Weights of a small GPT-style language model, trained from scratch on English Wikipedia: 80.1M parameters.
MLP neurons of a small language model. Each row is named by its layer, matrix (gate and up: input weights; down: output weights) and neuron, and shows model dimensions 213-425. Each number is 500 + 25 x the weight over its row's rms, rounded and kept within 0 to 999. Numbers have three digits each. A neuron's up and down rows have the sign that makes its largest values positive.
A block is one neuron, or neurons of one layer that tend to fire together. After each block is what it responds to, as a language model described it from the Wikipedia text at the highest values.

L8.gate718:525518477478487474512513479533494512487528486518469580489457497511496461518512494496505476511537533506515483484475499529536485495469474500501543499506499498428550466487459479485529529521493503520536474508523528469499461489485477468519499481500509495508505506476534511510529508547504518518493468502516457459557503543538555475475478472508489526506511498480471520482502470516494479479492524518549541524494513496458502503503516520503535494506485532486494539532483478488498451493564497495486471508474495513532525502515507503496463515483528505471513477501514502469496496527548505533502493538497467481515521534501526504525441478504506513521543521
L8.up718:489488534495494502490499529494477462493519497500437466494481473532475502484509490489506470497467478500481508524504450477509464511528499526507539542474521477506537503520529460476502490502508526520500487491499513507475494491529535480515560477462501471528521549501497470488468451504471523483469540513551478476494551506487516502542505517519532515483491500521494511524477532490517573495512531511493437490510493501499496484531479521531498511455487531470502531466530530472473433482539491477562488540531492510489536468457515499486510529525528513473539465529480482524513505487455543515491500511476496503498468494440541495503499490537467485490513498
L8.down718:514470499474491485456517547481480483493492509503496522532499492522504477529489469501480490490486485505509487509496494508499491507499559509537490477460481512495544506499494504509488477511454497476496495490500492473476474509511484519528539463457436474495531511497571513521522451475518483494506472494506471487523508476597480504516504481497508486454488516542495509521488548493507561507490524532455479537496510519503495515542461497523475480491505499520508499437533518506474484496516522527538517532472494518493511494482503463470471546510487486498531482511495507541527514517516517488540518503561483506488474498480539459488478507543479480457514476
L8.gate984:540494537426453463498490499469545508491514522461537484459502513529521494498504486520492456488547451500517492491528494540515518527513530492486509463532476505452505511497486460481480506483473538538527533513565522493515472506469468496503537507480476468477519542499507485490509502484504510465493503459532490454476511495466512546528522546480473490513499493513484503483540501476497499473503501505476523511473460536521541531517513507503508494452492418506537526517501498510514501494514538488490523473474487490483466497538489535512519494515510509480491476510464516485515483532556504480476495541481502501512508444513488508492469491506469518526534559
L8.up984:507521480453508504558523518493470548511504499494509515525495460468523536513489480491540494507455515478516538489524439506495483464472495482489514506488527521491502514552487562502508471467489491477473549494532578534456487509486490458448498498517500525495458500453547438556492456533453502522501496494508468518557480516524517503525481514498522496499524577503533472541482495514457518465520520526532499472493538471517475459549509520476463477472533495478491558449515459505556531501474498492524479528498507558462469511465500481525475518506492477502487505526476511513520521475491515465497466516478495495540502453504503526514493483534483517504492487
L8.down984:470521493495535515506466510517503492487496565542519487514532502481509480509512508475537481466516462477542505493462490530506515482510526536491467507449529518523499446523520506490478514559488456535511418481520477493499491513538533495513502493447552544505483509495494504490488499440520478518506460517485500468521503469478522510482478482521491476501516519553489544490512489498550482460512503479486508507468462459505472534468489481518475517466494496497505485508481497462509504471500517500441488490526521550506496495447485490522467537476488497498482503553497540473491439509494542504519504517500480518510524525478498493487522487442500505490488499
L8.gate1072:544456491510495500495490463493506486520486493496460524514509527500493496490523463483476497515511461530501478537508454518517509505455484512484476489517521539455495492494465459466540485509485511531505461460458469526546507479480455469460508444484511525492500542441480473502485482510486499506530523472514510482510520568479477507514440508509516538519528487490536549458543494481508528504517533481505507491487506468483506511503516541522526544490517501512502486508491505490491477499520523540525499537496501566446469470502548566510439504456522505490506533514493506506525442455512457504548525519484480489491494488525503503504459451543459489485510528
L8.up1072:519502488534560512503545490462509565501503520535514554539472516473521511530497489481542524472477513501521534484482505491511480533444539479518475478515537532521495473526477513492509475503503485503455501542524462512504511466516457493454532490488544479498513525508470521494500483467491524502449502491499439488438510506529537471486481497482498462484472516476478505518515489494479504506511475477494521468530480508489451505541472520498461471504504472501498478529494468511514500505475518517543504521461500556448534568491476478526518481507527491487520566472500505487488493465501515518521532510488504496473466480505509460525509467490453489512478497
L8.down1072:466504514483510483493526493530507460506425517537487536491500511527559509506488492506543473448468510474486471550480456481540493516557536536494490471532482482507483483471504477519514510544492506506546501537532452485546551487490483477473476522491512495508497479459506538475504492499455458517506501506485502521501522495469532487509503483525475525491510524489503501489538497544480462497489523454517530516503482478565514484449511489518513496494489506507496508484492546489493506496500557508498489471528505481524516514534527501439501482516443554484509523510525491486503559502504513476519516524523540552543475492463481497515530457481449459547501501
L8.gate1359:486492505468500524480524468520472475478526471514481516484497490509530517472503580498519494475483527479519447498509494529494504549480499464516477539468495485491509496541484516515510538500474481512497468468526498488493461498456514550470490453476489483500483476479485525489537535520510438522539503472532500450536515476495466494532480487463556486498470499455515504454504501485518546499499514568501473484494461451489487500549462529513481491527534515493525517523502494480506484473504450516507492475469526527478520537476498470476509504470491508490491499517516511525504497479498529498526477527478482474528520513476505509485519510469504510473456505
L8.up1359:474526526552523459510503498500548522511536507485482540510488536484503489555525473491514528471499507484526476512518513532473468542512540472495479505489471474497539506532566449504507501506483491492554509486516474459492496506495479516483490497492459472524528531485471513508471494497480515476479497520466495484544506512500521492501501531487524552508517496488489492489524519506483503502510507536470493482481503497510473504515531525505496465516484521464485479485515458495516508540500541504511477481493526498495526523550509515505487485531535468518500507517503527502498492470501525501484508496487482503515463466490536505509550489457488474475486491
L8.down1359:484520514515551491461573496511511492527512510477502520519498541516500511551485530517513506472563472508528479460533458498555520538542538454488483505499506463553495504468519503492479492541480504490502511487511472495543478500509508526521463482490515523517521468463532459538471489502484521451462530474519466512511481510508472514496507513518526471525454508486503485495520516472518524494503468494512504490494500546509465471503503525515479515492472489519486489476500549481515491501461472563448603546491533499452499515499472493495480508486567530537494556480500529511489486526499485498485524471509542478482483483521488547495514501530491485523476489
First word pieces that begin longer names, mostly particles like De, Le, La, du (DeJohnette, DeMann, Leech), plus other word openings like situ, dissert.

L9.gate590:505499516479507522481499493473510539512533479501489474510500463509481515474478466504508522502540523506486480505478476564503480542510456522496522513489514455486535501515503471558498485513521501474415533448553523463508518476521513488545503476487506493472523519511502485489496473547537485497491510478540536524459511466498515457507523500470479515509524495508537498513524462492456494555528503519536475493481479489490488489488516532469567515498497502480528469528538505510488523507532526508505507501433503500482513520506487536460500490508472538476520511508476493527481497498485528490547454511440470481530510514536485515512539551510479509517500495
L9.up590:497481452493513502501496507503511473519499503483488513486494510566517484512529519486490503476472506508535484487489471501483545543421547507504477498509467527521519501519480511532491523517535453478494516526549510548486503508505462524525515526462492468484523508499492502475456454486523479466530498482528488500511480515474543461490492546523511474485494536489473492523478492484494551479473503489526496442516507491502484514522516505458461493521500540536505484480487492492502524495557524517565514473500518493512469509560502487489529500502513515520504512509492484498530492532454539523494509485493506458485464482499502474522512508498506521507512483
L9.down590:491485528539513507500503475500487507501489476535494507494510448529507497425509450522495512484515503520488480469481495490524458501482529499479499527502478506464468557478535440455524502520539503480462493465500503479476505519522495481514519491455483446518512491477500481473535522498468462497550528462451488503504460527512467468513505454530519460460511488507516511481527535486507502487510509498540489499524487514522490522524476521481492456468505467540490499485484495484503529467499489468500487502516511495527525495490462501477511493516451489508548478474553493454476476510493487467509502473501519503508499440487519524463517512496505520513506470
L9.gate611:509479515461505470517537460518514520517484469480502545507532489472477508549465499496499440541515483463498507498501456549516529487530490508510500469489533471498505522487505475493489491506522480514483467484513475486505522502506451528528499539470547518524514559485459513495524495517503507497502498498486511476497513505519507479531505465474482517545473497445518477522521481493523461526484553466454513548441469508496556492478456461448543467469478475486485491507520464558509521485571484477514507490512500502473489498520539485520512523545500486501465474481508533516488505549497513492495540516516491485445461487498480502516492487502525542505507511
L9.up611:516509498501522514516490496485500495505488522492483490494519490502500504528516465510462482545516541473493516503489510515501496478515505522531446517485473472527488526486468515506549471500493509460486491485534486521519502503496513536546503500513511534574529546514519476462503519499500496538501519488505475545503535506503478489534512459497463481467506526514511514464492478465546493503501509496447477527477504487544534470484469469469499556456505521493507462513498507515492525482542484449493523485500534538481540479492523498475508510500488466473473491497461530511487486543524513504489500518489519534491522481552477523558552542529510536488504502
L9.down611:508531487520495506445511515524504507509514497537518468482476534423541484524508462512453508530484535520470443502452498506500539492508504494505512503506481525511473524503477506513506540527477504509467485498537501507476468470518511526527462500495485503483473489511498493433473499513492503555482545488542520513474490510514493520491495504519484504460531526545465536471448515520559526462505489498492452492501480492529464503487515530514487535492527536475498499501477496451508516477502505475528500538506531541515528506459462509502511461505505474497517497537513491480521510538522509480455489450488514477490499484553503489491536482473484477481499473
L9.gate1489:466490494522481499447541476489523501449489456465483500484456516534530555498494503496511465516509499508479554518491506497516477522470470495487509531509509496499482518520544456486528547486499515533470512489559477526517472508505480512545521466475488478503459522468512530492505503535445461507509495500530480478507502486522518472469510532479496500500475503473518508549503476501487511487486553510535562499499513493496517484468477518504484523519486443453484542475467500497490480507555517526497478493513509509525524522517522457488478517492502520518502502524523484492518503486489492504480454512496524490499515519494484534499502517478518505516542492
L9.up1489:501492498472544478515489540469473515525498515491561473510534511473486497490486446470479531506511540480527533449538478547516514525480494507483533562523522506518478507520511493515519463498477484478476488441526448523492484508485478502532525478477530474557476581484539493490507481551515507510491535473561498466478523511499493446503490497478533493497517562509472507531473519538499539515502518535481507496468479491512521480497453550492527510508511533494514532494467502492471524560458478505547445517504487496485513556477521454520504521495516495475506501495502487495495522466513494496519416487460502501485505489474492526494545522504497482536525522
L9.down1489:476507510474541530517475523487499506553506534528518499495539503452478515504527515499476512522484537507502495517504508534472512455500487512418493484548489507517513511544486498517510489511476521477551467529481539464473488497495513524453480498502558542544489475489478459525489489470499508511489505490482478529492477485514479523565476495517496497499491496492493479529506506452494555501509482461512483486498464456486507520502485498527460501516500519533460468440524494494512478464464482475514527539490490495530484466523501533513522498535459538517516523529524484509505525563497469518488498477513517508561467472483539465504515469446488506491513433
L9.gate1679:453479470466510524477479475494507475512468463462501501509497538524499496534507521504542446478554517525534543539520469510493561555517475478496477502500522472492553452513526482492498514514469501486446492548479460501469511481494505461491527506462486513486525547472469499496536503513545479476522487475509456486504467500494505522514501529488493528501525523478522496485510510497493492488521530493519540475517506519501536512481450490485489478521495453482488499537495494506516500475452462479508500487465539503449490496498530495494522489497490489485491516538513475476460475487509525507488492516498461505522508515521493552465515477516495492488499484
L9.up1679:489493487474531498465476465495493473472517489488490503484467510464521491501523485504502496499505487481519500506518507536518493518507481510502488496477489457473525474464490560481495471517481527481491467452536471510516496555501486517508523428548475473464550521494550532515501506530472488493487513529548473495469462517519499469453521496499526514532477506467450544499523543445507489539447545473497480538537489481544536480552512508474481480506492541525493470516504475495516502503494459486514531495483457482452466548449527479524516506479483481527485532472485486539506500483489537536514497514507496492510496506529464531494505506473496466515513475
L9.down1679:514479494454509489478489502485461518485500506497519441494512499491532499505503546499447425472494537501493539531497499505504515507501505498522490539532551485496534475535499528490513552534491471526520494497523494435454529502549499525478510495518474535554519498514542519510476525476501487525498483466502472514520467497483547461528508524500499505495484540475487520518502513498509487478440520458509539500505524489541504468508458495502521526498524474456472527476501494507510503502484503515542491490538474479490528503495514467474551489479509501524470472467539532513489490551496521523474539450521544493517452527451480536480497502475489517481490526
First word-piece of a personal or place name starting a list or table entry, especially G or Cath, as in Gard, Catharine, Gambia.

L7.gate305:501503453517510472467492509482521490494500473475516478517493528493489474534507497535479514509511500507546466503470519498481497523521482514509432480550523472459508463512512516539515488527485501499500500500480495514442500474479486494547508489481461529486503498508481527454518474496510525488482488475492482518524472540497544509557494510508493547531558508527500512487563506522503498500472503497495506462486514499453443498520542514505512458488453498461514520513485507479489514501491490476588504537495501526493479493509476466536515513495513491488530509508490541494489488481507562508519531558535511538498472512499453479499516513527488545447510500
L7.up305:522539508477488518509540491532493512534470515478516514535500552486472491477468445496491464474525501470449491446549496499497495500534527487495500475490528536508496513545484477452487478500477521546463500522508500477516515511506481461539520498501491491464486476507489523501493501522503511519459513465488511491529469468496555525493558489490475474474443505501477531512482491494477488503490489507508484483510481514459489487517440491525508481545483520509495442537445547521491526459508548482487531484513550523480453473501520486503519507512454466489482430493506499495507487463551488518513428478472473488510513480542520542456489475476539483495524486
L7.down305:470487453486508448490517484482479480469485526530464499489517513483507500532483496501472514493489561493543480501503532557495508503479492523506459494532490474466498459490467478544493525492500468472534494516522497539479497515480468508474532477514518484512511511457501538449513531514530513458468486514504497500523516524473475544520555504490493505462510487491509548508548487469486490582458488476523492485510491498471472542544511529497516512516527499489503542504522522527510490483465497446523471510510474504456489528524497482507504510494588499522497496480512518505528489487465493503532492547505525450503535493504529526479541458454486522525494513
First subword of a person's name, or the separator just before one, mostly in sports tables and lists (e.g. Gr|acie, R|ifda, P|ablo).

L8.gate415:527486478489503482519454510470486531494499494485524486548475531514513524478468492486518472515529481467513524468479509477485511510490477503499494506521498504492507478553527493462519508519486533493499501474477518442499494527521516489523477518521512507473523501482574506499471452498511480515455504492510461509488502461518497540522489527516461508503532520530482493508473525555504464503492525510473524520460469485478481511492521491507524478541486456493500511503507492522508519503456464481430500549539466495487499503496535440485485462527506497511482495489524485533522516496541498484501540500485520527522497474483505501522501517495546543537482442
L8.up415:471460548500532499537535495512514514486526479503501520496483485505502480458548489491539486515505506505469489487533463527486497515474515475469484472476503505455514517499497489492507480522486493499473482490503549500522497474499507481523513479542539505483501488477488509501503454516482454487526469467541474492475519519509490527507493476547555453506501497492510526496517510516501503485495507438514463535515547512472553497528464475505519527557510450553502528498523582498482485456514561480525567509529507481481505496525528493502478471518507513473516450465519532510502497494478511513507467549476472496465499504480476530534451491509512473514526505
L8.down415:498524499515469461478507486492505493484464502505520454508524479504517528514506482542492472505503486519546522528463487508542457520503538531475538497515498502428482530504532491478526524463534492523491462490489519530501513472507511476507515522535496520498541490464500511512517509490519460500476500515508481478487506497504458519539508504489479514463539508457439484532503518496500502508480460461473504449507417528507469512452500544543511491506491512457499458515538529512528587471480465495508524526511482501502548417534500539528512482477512528502478462493493492501499492483521539482475464568477409507492514453502552528471480501472507471510498520
L8.gate1001:519508485459559485482458490513495499534499427458516519501475506478500484509504469455498466472449503467506458491544476498489530521510534511517478496491532505476510480519526497488512497519498509538497497506470490487505510544471484519540521499481480513486516525518522484510523492515501538527482504482559490459474463499486528451481490529469480530496499521493460494493504482515527515518502487529523512475483517487494519481544504500526504506532495491472449513503495478488489557480484499471503510513495496520462496498508498474471513496536468496508508506520532517516492469471507528520500480507451469521455494529487508524494493483466517500500533502
L8.up1001:493496513498492495544509512495470488531527531546493538496492501512471488506504509532500493461503518467516533512495505506497474523488520538507497482469511491518496494517466504539498455481481484464488499496506503498531490511509496498476504529493508459505498521470482534506468521471482489524515488529476453525458516551475531464503495505525568490470506535508510505505519473515487498502493496481479495496491500499469474526500548499446511498464499534539511476498489497511521463453539505520517555484544508503510454496536506482552477512481490473512510531491486465499499489477490491479507496499508505512510476450533473435528477484511481524543458467
L8.down1001:530491507499540472470509511487497507522540434435487500483489477476495508460489478481509483499476503505491453497488477498495517561507487533499497501490523496499522502513519502477524510531522546550484507510479496496526484510450524508522507465500496520498494527505518475507498482545557488491518524496570498456436484535498490497522473524474447536506480479471438526469504488512525478504514502522527517483494501498533529493542473519514491477508516500477479477518541485523486563472464490497509498507478498512438517492492512489477536464517484505480512477496497506502495495494484520517513493538497494506483476549494521530507543509474500477486520529
L8.gate1133:507486493456533520525484467550497494525470484503528507489482514452464489518527473460490462526536511516451508474538507489455513528493511473470481481530531497474473459486553525456523500448456522523476476521524497484479506488479513509507485507448476493466495489468479517474532479477516528539494520466497499491463469504485503511510472511497533553506515524475441485523542530500534502507464520448533491548470490492492493488512518497505482560504479508535530485543466470548501489477496484531516523498511527504523470499484486478507517507505514494487455523466534491527503476498497501501529525569481455513484497535502509495475491463452489511493478493
L8.up1133:471516475480508502472518545464506504508482515494490518514465496498508494471511502538501501506445464517514520491512491494537521521537494469499527462511507499483525477525483513514536513524474497508488521527510483476559517483517548519511484491510506480480493527556519511549500513559546503505510503503533486519447495502514502528493510530477463515501448522483506477528504527502471534540482493538532509486511476535475492485515512462527543516520531508527452488511483487515500479471475465541511533484567487513481463524459509462524487483451485541531488513467460489488509542500501452515512522463510520489523497522475509491502525521453533519496492503
L8.down1133:515489464500545524500515501535500547501517495513498505513518513507503499465469516526473508522508516501485470468528468504538529480513471539503492534454482509442515510513508523487505471506501500452453493518483495477494478502481476503467495465484504484536509542558492514493510538515521497532485531490561478499476503469521507518495494482501498503476481519483530541489498514477499513519497447478509508482538484459505496546515520505498542493541495504517484512478491468476501525502477498473523480531505458471483550486494486489528501479483483493497565489514487464528474484546462475508501532475507513487462520485479534497497527483501487496491496527
L8.gate1611:505504521451510512538483491461492465514519472517541496472515486439484527514483498521520522515474544515529502507529548508475477485495537442488503496509517525489517437494491491527481523475486482525520478493528488493474474504523472476469496487488511479547538492487551491498549515477545463515520528508489521501462508517500497491501481519549501501537496502495508510511510516504493489514485486471534516500517524491465516503471475485474519510496474528481493519512475529546510520516510542459493507473502504478481547512476452458511538517494509511481490487507472492445510484501497491474506504567430446516509454492533482489520460493495525544509460487
L8.up1611:483468498463472518469477500483516562504468464528548499537499493451504528515502514489499451538527507481479540470475506494499446493486521482470497473471506529493493475450515571522537496491496488496490420515471511510552533473483553542485542453484482490473475467529482528489489499502476511505462546465497522498533502484497495448467497528457526507500480516515497494516531522483510498516514490516502482522541514511484484535466490501445535467470494506506507473526524502545500476477476525487549526511479457476474497469487518513523522539523506489485569489515447482543531505501485497506471501520477511494509497533483484478463482459495469474531492472
L8.down1611:508434502447500460449528508504473508496455505459535525468485506514479503499515519501452514503516517493489458518505504511511479506512537507520470500497524471483519496465445465451504486530536474529505503492499525443525468455490495531440513483481486492482569481505540510486491520504483488511501513528471522478501493501494493535501513485515522503526501541475452464492521496476548448526510477460511528494504464569497528451493514513527496495551508504520496512502504497494544496487534509501516489492509540453514521512510461506546470495489520475560471506479509501505501528543472497493494518489509515503493496495490474519531479526502450509508481474
Capital letter or first fragment opening a proper name, mostly a given name after a table pipe, colon, dash or and, e.g. V(ladimir), T(onio), Y(oko).

L7.gate1613:500491524498486485566499475525493513487502541492555510511481528489451516498490484510519525515529486493506481519501556506512515496480473540505524523494522495453503477483484530525476503456508459513444467505523448484496542480537503462519487499519516493494495517489501495505550491460504468539477499517463469520533491523531496530504511495513533534524496503480487507489527534476526512507510498472521502502493522504476509529510529462460528539475507484501523496511464479533540443477474530498507488496499522498505487528524527477520524551447520526460498512496463527499507459471473537474522499531513450497465502489478486472497497524496469552483508501
L7.up1613:507480488497441493478500497482505458501504491489530556521461531504505532514518479520491486513524531506531577479514490504534480525543488487481488490470542498493546481474488495462483485519508474547487510481449495505527522524482521504494552472530502498462518470466485517544497516497482504487552508479510522485506501540501478484495484488494512510508485460491492504487481481526509540501526481509495530509503500519459491501512526504504519519478530496487517447534514523558524464479522510510490516512517463537551490448477510539483507508503513479487479539533521530517527519496485542520503473536488471503431479495514479489503489475498520523500505489
L7.down1613:469517467539481470520459512447464541446449506479536509535480469500484505525514514486512549534523509511503514555435509465521488520451510505509518511518501503481483510462489536468494510511535485490510517475522440499517543475511515478483518456541514522523497487498477487511528530485492478498480546466490506481505530497529525497477517500506515511458481495470516468538529495528519505508494523472457482490475529503515491517481514503494510507484474491532527492492466507547481478489552465487494498464453498534504454535468526549505489572481513510477504492459492511490494512506467515492497521530478546495501474497482478476514514485539457510511470490
First word-piece of a multi-token proper name, mostly foreign places and sports clubs in lists, tables and results, e.g. Che(yenne), Alb(a Iulia), Le(ganés).

L9.gate143:486495495434518515532495491497488469468507524498503524534449482516510518487482500450514503495506524494501516498508525472527511497525521460483504494488550500477534516510520501535494475526483510505510536539506501526476464513479460474490544523540500468469507534519492502500504522514483540484469510521544520501485488518523507494503486484518554480522547498526480559508528524489481475509499487496503531504510544481469512503518497528532458485511434524486486528516510493496533563473499504477542536493491489502516492519476540485562507497509538492513531503489466499488462501549487518484500525516470457506518507526494487509503494518462511546480459492
L9.up143:467499487480538506487491504513482474476515502499488502524529530487503495502507528497515515479450533465510519490509496504487439511463520482521496526461467521509490488481507484543491493481478499511482480480539540526524518537521532506504483533539437492481486536481489518524517506523509521478503538513502519515532511508498473463477504486503479458509521513528508515456508506542469480493477479512511492495562536521495482505478517547505487490497487539473476503524521479473455517519484464460470539530474525481514483500530510518478520506497496508486521520503468437539494524486539510509518487495507534493555516490517474488534467526463470497530466484
L9.down143:458532489478469500519527483507521515518525498544512447477481511424464451473523520471484482537500478466521520514474517503510506556534538523530501564534512472477466479512453510483493535516522486542516427488534522497523531466465534541501460486489546493516524484487480473491491474520474505465514450505460536487530517524472518477483528465538539511472498498500515502533475505499466468477486461525482489459459480481554484513498500470478466502463478492531518511474517499484463480482528496469499502506508469514537507473511490508524511535507483508462485492488514546471496491487523496502519503476516485491484491505524480489478478480517530457505553497
L9.gate235:496530499453456498523556498481523510551512515490531510495480501556496492517518522489521483522535510486492482448489471506480520508537479477534514523475518526477511468490480556498492472495473442501490515477501520511470471495529497491469509519461530523489503489493498484471530510489506481475506508502494503517479495519477538514498493446544510534508492495520489496503516508508534482511509497513493558488525523495479516498509490494532470529485506459524494479510468531532514530454516438499450520528495498475477509512491494492488482504494546471512524534473498501518495549491474496507504488547545445495488540500493479477455513513498465554512505539
L9.up235:486471495499511529513513498500507506489504516438490462486456502499483508565476468485477531500497532493475519470508512463530460509504499492506502537485499429495509482486480515494504471508513496502469490490503501484490505543509486493542502505556498517500502521490498523477504516499513514474479509504498490485527526506488464555507520479470498514505514575519544552432498504501465485487500495484515514483511556493506472528484497505474500470460458484483494524523521490464490461468444481501479497512525524498513510488517504517455490496548517477485522488584503476524505490487486522504519435456429549537499492482508531502459496501496475491532474478
L9.down235:512555536491505474441525481490479520531460561476503493509475493502490509488475469521516484482549509489502556491476492517481494478503473540492542502465501509443485479528486519429479499466497494538532542509502513521485515505477490441489477491525520504527468500528469487514521489488534532503522520503495449453498492491442516510508501496487487530513491542469529509529488493443529471499504500510508507498519473512507517516469515467459451508514536515499502507524512501486494525482491465470486508464445502458450465541521491459513513514521483548464519484491505527502482475491483546553478503581513409475497480515485478466490525491498475473442488477
L9.gate982:475490494470506482534478474508485512517520554479476474518491505514513511477503507523506500479505512469489513490458446528514497531477484500505519503530507495498454504501508471481502482533532468487448515497497536521465517480482521467496470462493530504498462506514501519499500518495462478493503458484522443483533469482461523527503500468522480501510531539481487535474473510489486514458488517523464496541514490472511496528467524522465532527508499475540498485494500496489479475529485459534508496493508494507499509537442482509476527539567547485519519496518522522517476504507502499494455519474485471556517471548510501469480478472506460454532543507
L9.up982:500504499471494486502507488500548444482458495574528542449540510529496521523509454522500486532522531453495494475486509492497563522558528528495513536502481509487474514517532505495500467500489493483495528540481472523537476486507481512490510504506490528564447531458487480545494445539524517521539520532512511484493541519502456493523547538492484469493481474462498526486495524474473516496538512483567508454524491532522525533531453504475468541517509469478474491512444494486506477527472506496510486527511496499466501516482493500464503506507500542505485516527475521483479516508489498505535516515497511515510472503469532520510502514533507515488506539
L9.down982:515480496524528499508516501494544488538502495485541515495546475567507506493508513468487524529540523494477477519502492484540467477470497483487528493520493512472516539535491465469494521491499522535522489474516521512450527498518489480519458507490544511536525475566514490491499501473493479476497499461501530457474495491485499521455439509501498464486526517516493512511504499491469484499497501478503496523515499474530511510499472506493472481500467486526491496481499498517475515458491530513519515530505436505465443513452512512520464527442529497495513525529505507480515482498462504499482550493481480486459515473486524525493530497468458496486506445
L9.gate1374:498459514520476515514534473516519489484457478514543522515469536489528494501531499546501518479543499427502439504489533530508474489501476482470503497474517506471467500515513512491469445520485475502515462465512502533545508520520487478508489481517496512521498500570486515497513501508473460478500553518505469476484524506501515461474504482494512439469477510484519471527539515469482500501503533505522520504481534428463522510528477531507426496460463461489491502495513481469497508542472501467525523492493516432480481501503492485497477534448520472569532500489467498519531522527474499490500512545475473509459519544470510498464526512469474484501460471
L9.up1374:506507461504501518469474480510504479481522543525538487497495498499478500516545500492486517483510531477550472539509509533511518480519505514492484485474500475499533517469499488508457447496491459492497515459519509502518491497522473484510516500507541519508515494502495495549474470490489470508515524541510473495478504511508482495514503514559527494465464505499480498512555481474497499503468529535537519509524495492465474496521521468515498510464523466513523449452484494451524519473486478508519533481525482507501512533505498493488494533472452502502519518448554527500454499533498471483521489512494511482473486531525491487468464508476474497522475491
L9.down1374:472487527521493535466454462499485506498532532483520466453473481511484499507499518473492497508446510544496534489416509495535514474500555518485530485475489493535488490466502530496534507517469528494486499503522560510452487503494504525489523529469513452477494503525544511497487490448503474520478500527512452520422494488442497504503489511509523517488512529509498501487507545484499497438531529465508507493471475474521482554534529515479504482510462504503519476512500511494553497506509480495488463528547471520547555468488515527486505524496474531506479484547532546440462461524467506477506493430518512493509489548532502479514486490483512508518489526
Opening pieces of proper names in lists and tables, mostly Spanish/French articles and particles like La, El, del, de la, du; also other name-initial fragments.